Weights of a small GPT-style language model, trained from scratch on English Wikipedia.
Size: 6 heads of 64, vocabulary 6842.
Architecture: RMSNorm before each block, learned and rotary positions, no biases in attention or MLP.
Training: a variant of Muon for these matrices, 187M tokens.
MLP neurons of a small language model. Each row is named by its layer, matrix (gate and up: input weights; down: output weights) and neuron, and shows model dimensions 48-143. Each number is 128 + 24 x the weight over its row's rms, rounded and kept within 0 to 255. A neuron's up and down rows have the sign that makes its largest values positive.
After each neuron's rows, "fires on" lists the tokens most often at its 100 highest values on Wikipedia text that the model never trained on.

L6.gate426 [106 155  98 133 157 110 132 140 150  76 103 137 121  98 109 145 142 111 131 133 112  89 104 134 110 157 117 162 127 110 104 162 122 116 141 183 123  92 118 109 131  91 137 113 128 123  88 142  83 161  73 156 105 207 160 135 124  87 161 162 116 167 173  94 130 115 117 143 120 132 118 100 117 119 126 129 162 156  93 129 106 122 159 108 129 147 122  67 135 112 147 126 118  73 123 139]
L6.up426 [171 113  90 110  99 124 165  98 113 111 172 102 142 110 118 115 152 110 136 127  93 119 157 152 127 135 112 130 130 142 153 115 115  92 112 149 133  91 135 147 124 127 131 154 142 118 115 153  98 145 181 156 148 155 180 135  96 104 153 112 115 156 118 130 142 124  95 145 145 182  98  98 145 100 105 136 195 124 109 151 111 159 168 156 160 102 110 110 143  94  89 116 131  75 177 117]
L6.down426 [ 88 112 133  88 149 107 105  96 147 146 151 169 121 216 119 137 143 136 130 104 132 106 109 127 157 136 137 119 109 131 126  70  97 130 156 121 109 119 102 155 134 147 122 169 114 134 118  92 119 138 148 120 125  95 128  94 112 188 125 122 151 115 132 164 120 126 120 138 127 100 139 140 108 119  96 127 169 163 136 112 120 107 116 127 125  82 134 130 120 115 102  87 134 147 125 113]
fires on: ":", "),", " |", " the", " v", ","

L3.gate494 [112 153 101 119 105 102 158  94 123  79 149 110 163 102 133 102 124  99 123 123  95 100 134  97 108 142 124 141 140 105 120 143 124 136 156 137 160 151 104 131 124  86 102 107 135 101 156 109 101 106 151 187  92 133 113  71 137 144 148 144 137  98 117 165 126 156 138 173  99  95 139 139  95 108 142 102 139 119  99  81 143 106 158 133 113 130 143 158 116 121  95 141  93 114 157 120]
L3.up494 [190 139 134 124 131 148 102  96 109 112 130  87 121 117 146 120 137 102  99 167 131 127  84 155 114  93 125 142  97 140 125 105 111 122 149 123 117 158 135  83 128 168 119 129 162 116 162 159 109 101 145  90  83 131  66 105 151 147 135 160 146 116 125 147 115 125 106 181 158 130 117 151 122 155  72 117 161 119 141 143 146  92 151 117  94  86 115 134 137 134  97 143  92 125 120 114]
L3.down494 [180 127  82 145 146 141  89 144  94 143 155 126 170 128 119 128  97 155 109 111 154 149  80 138 160 151 135 177 106 166 171 136 111 138 163 125 165 105 102 141 120 161 135 102 128 104 137 153  99 118 107 149 123 136 162 133 123 117 118 105  96 105 117 101 144 136 121 139 147 156 130 126 143 135 171 147 106 155 110 162  99 151 135 118 110 109 156 151 153  87 118 146 121 133  98 130]
fires on: ",", " "

L3.gate108 [153 130  90 147  95 107 119  98 156 150  98 116 134  87 144 126 130 163  73 162 139  78 143 108  83 157 108 132 121 137 105 106 126 169 110 148  87 122 130 141 133 105 154 123 152 133  99 153 123 114 163  82 179 128 134 135 143 120 137 145 139 152 112 135 120 147 127 147 107 118 127 127 153  78  87 157 123 182 129  91 155  79 120 162 139 103 119 146 156  65 153 114 105 128 143 130]
L3.up108 [169 127 111 169  80  91 149 120 130 112 146  78 101  87 122  88 114 128 113 121 138 108 144 122  61 123  74 121 125 143 166 112 125 133  89 121  69 143 121 155 146 164 151 147 147  94 108 106 115 120 116 119 141 137 124 156 129 111 156 174 163 177  92 102 127 129 138 122 141 135 137 154 111 135 126 115 149 105  86 161 134 116 108  92 119 104 126 143 111  80 130 177 106 134 154 123]
L3.down108 [114 105 141 132 100 182 148 145 122 127 140 152 119 129 133 173 153 120 136 174 178 148 173 166 126 157 101 108 134 134 151 141 171 115  86 137 129 109 137 163 111 130 139 128 158 155 122 102 123 131  90 140 134  89 122 167 142 165 114 134 163 107 117 169 123 179 115 107 138 142 105 178 139 140 126 102 122 110 155 162 133  96 133  57  92 123 180 140 136 123 104 130 142 168 105  88]
fires on: "-", ",", " and", "3", ":", " ("

L3.gate404 [110 103 127 116 130 137  83 135 116 141 196 102 129 106 117 123 178  88  87 152  95 113 130 119 118  84 140 153 131  90 154 106 155 144 160 116 134 192 141 127 126 105 149 111  84 111 104 159 166 101  90 121 111  95 108 124 187 185 126 116 143 109 145 160 148 159 110 115 124 101 119 106 131 156  96 168 145 104 125 151 126 113 142 127 136 148 138 107  86 135 106 123 104 153 164 143]
L3.up404 [ 81 122 158 108  99 119 111 160  97 180 117  88 166 105 144 161 165 117 110 144 111 157  95 132 151  71 143 157 122  94 139 134 142 164 140 150 149 178 158 150  84 172  91 123  67  80  98 153 157 143 107 141 106 131 101 142 151 142 130  98  80 137 143 185 134 127 142 163 167 151 117 147 115 112 129 133 131 105 145  96 127 131 131 145 111 158 104 130 116 136 141 126 105 108 168 118]
L3.down404 [155 141 104 139 131 128 168 134 116  97 154 147 152 142  97 124  98 113 142 111 120 138 102 119 135 146 132 142 142 131 109 116  64 173  94 116 160 125 117 122 124 142 132 160 151 161 153  81 125 142 138 139 131 172 109 145 149 100  92 142 140 151  94  96  90 121 101 155 146 128 136 102 148  95 168 133 150 159 160  83 130 139 109 125 100 117 147  84 173 133 117 139 130 103 156 126]
fires on: ",", " res", " as"

L3.gate162 [137  84 142 128 121 108  96 114 117 122  88  73 109 128 133 124 131  66 131 153  95 115 122 125 156 112 101 122 157 106 126 177 128 154 147 152 141 130 172 171 129 126  95 145 115 101  95 130 109 100 101 157 111 194 115 141 141 131 163 131 167 138 108 137 123 138 149 162 124 120 135 126  96 109 122 105 103  80 133 107 129 123 106 119 122 179 129 126 131 114 108 121 173 168 126 116]
L3.up162 [137 112 121 111 154 129 101 137 122 126  98 120 158 123 164 169 134 151 142 164 114 103 135 165 173 102 158 143 129 166 161 142  88 130 100  97 115 136 155 142 142 102  91  94 152  96 115  93 203 128 127 133 124 143  91 112 127 127 133 121 116 145 107 151 117 117 174 121 171 158 133 179 172 161 114 149  98 142 119 156 148 119  99 134 124 122 142 115 148 135 119 142 139 102 125 112]
L3.down162 [115 135 154 117 102 147 101 118 129 114 145 118 151  77 152 121 132 116 138 117 106 150 128 120  98 157 100 160 117 132  93 130 110  99 140 164 158 140  89 149 112 119 160 134 122 112 162 127  99 126 151 112 143 101 170 173 109  96 133 131 112  91 141  79 130 136  96 133  70 114 127 141  97 144 150 153 155 122 105  82  84 122 126 163 107 126 109 142 139 155 143 104 189 158 126 143]
fires on: " and", " prov", ","

L3.gate339 [169 111 175 135 144 116 138 103 188 119 112  96 167 120 142  92 165  78 129 179 164 120 123 146 135 131 117 118 139 119 131  99 126 127 142 133 169 133 129 123 119 112 148  78 135 137 125 115  88 108 120  99  97 110 134 118 115 149 151 128 106 113  99 132 127 155 113 164 151 117  93  94 192 124 101 144  99 133 141  92  99  96 127  97 116 117 107 109  78 165 135 139 106 130 125 155]
L3.up339 [128 148 116 143 130 144 116 143 115 125 101 119 147  64 125 130 144 131 121 165 147  82 121 117 120 101 172 146 146 159 136 162 124  99 120 125 132 111 134 151  94 123 129 108 136 157 106  89 142 142 153 131 179 123 165 159  82  90 123  64  78 118 154 102 127  99 112 133 146 139 167 162 116 133 113 111 118 147 117 128 121 108 172 121 115 144 141  94 110 112 139 135 137 124 146 127]
L3.down339 [115  82 113 160  77 146 138 119 116 146 154 156 123 198 179 108  94 113 150 126 106 109 136 169  80 140 122 125  87 160 132 139 144 118 139 175 131 103  97 144 150 127 129 125 155 139 108 135 104 101 123 118 131 137 111 194 168 171 170 155 151 128 142 106 144 166 153 148 138 133  91 113 102 112 136 120 114 162  64 130 146 159  92 124  93 121 150 126 167  96 142 142 136 109 152  96]
fires on: " (", "ing", ")", "),", "b", ","

L6.gate324 [129  83 172 141 103 108 149 139 142  82 154 115 133 115 100 153 114 136 117 107 116 103 123 145 145 160 113 144 108 127 148 118 136  91  69 156 178  87  98 128 107 108 143 129  98 166 141 113 110 148 102 119  88 110 151  80 101 135 115 140 142 123 138 138  96 183 149 177 115 108  99 132 139 140 134 127 117 147 103 126 136  95  83  64 151 114 107 117 134 136 134 122  83 142  96 134]
L6.up324 [152 137 121 135 162 123 108 131 171 143  94 122 150  97 116 136 152 129 184 136 148  77  95 113 139 148 130  97 146 112 130 138 138  82 121 131 150  86 121 112 147 101 109 114 115 156 104 148 158 143 103 136 112  92 154 103 153 133 141  83 162 132 124 120 140 152 112 158 144 102 112 127 153  95 155 144 141 143 179 115  84 130 112 123 141 144 146 168 130 168 146 138 153 140 147 113]
L6.down324 [111 148 102  92 120 122  99 141  99 157 123  87 128 136 112 119 112 162 108 118 127 170 141 120 161  80 114  96 141 132 154 169 160 101 142  96 108 135 104 136 144 133 105 147 148 121 138 197 172 161 117  98 152 131 139 171  78  87  98 131 168 121 116 140  96 120 115 187 134 124 126 131 120 169 113 127 139 143 140 141 121  97 124  91 179 126 155 151 158 172 103  99 124 127 144 123]
fires on: " c", " p", "R", " ref", "'"

L6.gate84 [134 107  92 123 142 136 149  84 143 130 142 121  99  99 106 149 103 120 144 106 125  93 120 128 136 138 106  98 125 121 126 107 140 146  75 129 152 113 125 106 111 128 165 167 138 163 124 149 106 164 100 181 106 147 118 115 110 112 163 127 135 129 133 117  90 177 140  82 133 102 124 146 127 147 126 165 159 120 137  68  82 116 173 100 155 141 137 126 103 136 115 190 146  80 137 138]
L6.up84 [136 132 136 109 132 132 104 106 106 143 109 162 147 129 136 123 100 158 134 151 125 137 136 141 129 114 128 132  99  83 133  94 126 103  99 133 146 158 152 130 180 118 120 142  77 157 155  92  85 101 110 193 166  81 138 142 124 172 108 148 165 125 136 116 127 164 136 131 109 138 125 142 102 164 110 121 153  98 107 135  98 175  79 152 152 115 139 143  86 156 127 149  98 111 134 115]
L6.down84 [ 82 153 156 143  86 109  66 174 118 126 128 103 128 127 101 115 132 113 114 141 106 145 120 127 148 120 135 154 104 133 116 171  78 108 156 128 136 151 145 154 123 113 129 140 123 125 121 117 141 132 105 127 113 147  78 121 121 170 177  91 161 139 130 143 129  92 152 158  98 114 127 161  96 176 143 173  87 127 120 121 175 160 140 130  92 125 121 129 126  75 118  94 163 141 133 116]
fires on: " of", " A", " h", "s"

L3.gate299 [136 126 158 105  83 100 115  74 143 142 161 103 142  97 106 104 172 123 127 112  88 137 136 143 120 118 132 153 124 173 127 135 128 132 180 103 113 153 127 115 103 115 111 103 111 106 106 155 168 138 110 142 104 135 140 131 145 173 130 146 122 133 138 150 130  70 159 151 141 127 126  74 146 124 147 181  84 124 162 137 156  90 130 100 131 145 137  99  96 142 146 179 137 112 113 137]
L3.up299 [127 133 125 135 158 146 106  88  86 143 147 103 165 131 132 143 127 121 122 139 122 112 108 127 141  94 178 110 129 122 101 172 199 129 107 113 151 136 128 147 125 130 102  95 141 174 116 111 153 123 109 154 154 116 126 142 112 101 140 108 113 106 165 118 102 131 138 126 104 100 156 123 138 158 130 131 120 131 153 132 135 143 145 106 104 112 142 144  93  92 144 147 123  97 162 118]
L3.down299 [125 131 120 145 114 159 124 160 140 116 110 165  64 165 143 129 118 119 134 118 138 107  89  93  83 107 110 142 131 111 141 158  56 123 140 116 140 173 121 144 109  78 113 139 163 110 155 126 123 163 138 120 122 111 105 103 128  94 123 115 122 134 159 138 139 167 128 135 130 100 151 183 104 111  89 100 169 138 107  99 110 170 133 159 149 133 162 148 166 132 135  78  96 161 128 109]
fires on: " is", " was", ",", "ers"

L6.gate138 [ 92 115 114  63 121 128 128 132 120 140 122 113 137 189 141 155 126 171 136 108 131  82 115 114 107 146 145 152 167 144 143  79 101 131 159 157 139 142 128 115 122  89 134 119 130 163 164 150 160 115 136 139 128 119 147 120 138 133 108 133 109 130 167 145 140 131 161 119 165 108 138 122 120 146 134 161 151 127 141 130 151 137 120 160 130 138 106 140 101 116  92  94 138 166 105 110]
L6.up138 [113 103 132  74 153 147 159 107 112 181 154 120 120 139 145 174 115 132 143 119 129  82 114  90  99 128 141 114 150 134 163 156  83 112 146 119  95 135 198 112 126 145 135 125 128 148 130 137 180 131 127 122 146 142 169 150 136 133 139 148 102 149 148 152 116 120 142 117 176  87  85 135 118 115 154 154 182 106 153 124 114 144 157 105 106 140 140 107 152 152 122 112  99 134 137 121]
L6.down138 [134 152 102 164 143 160 115 128 119 121 119 138 146 119 137 130 101 110 164 155 148 130 144 134  84 101  91 142  99 140 144 202 122 132  90 108  84 171 130 106 127 112  92 125 168  99 125 115 125 100 152  84 143 139 114 161 121  90 123 115 145 138 134 148  82 108 106 113 113 105 118 130 122 135 169 124 151  89 129 139  95  87 128 122 154 141 150 144 114  98 103 111 183 112 108 115]
fires on: ",", ".", ").", "th"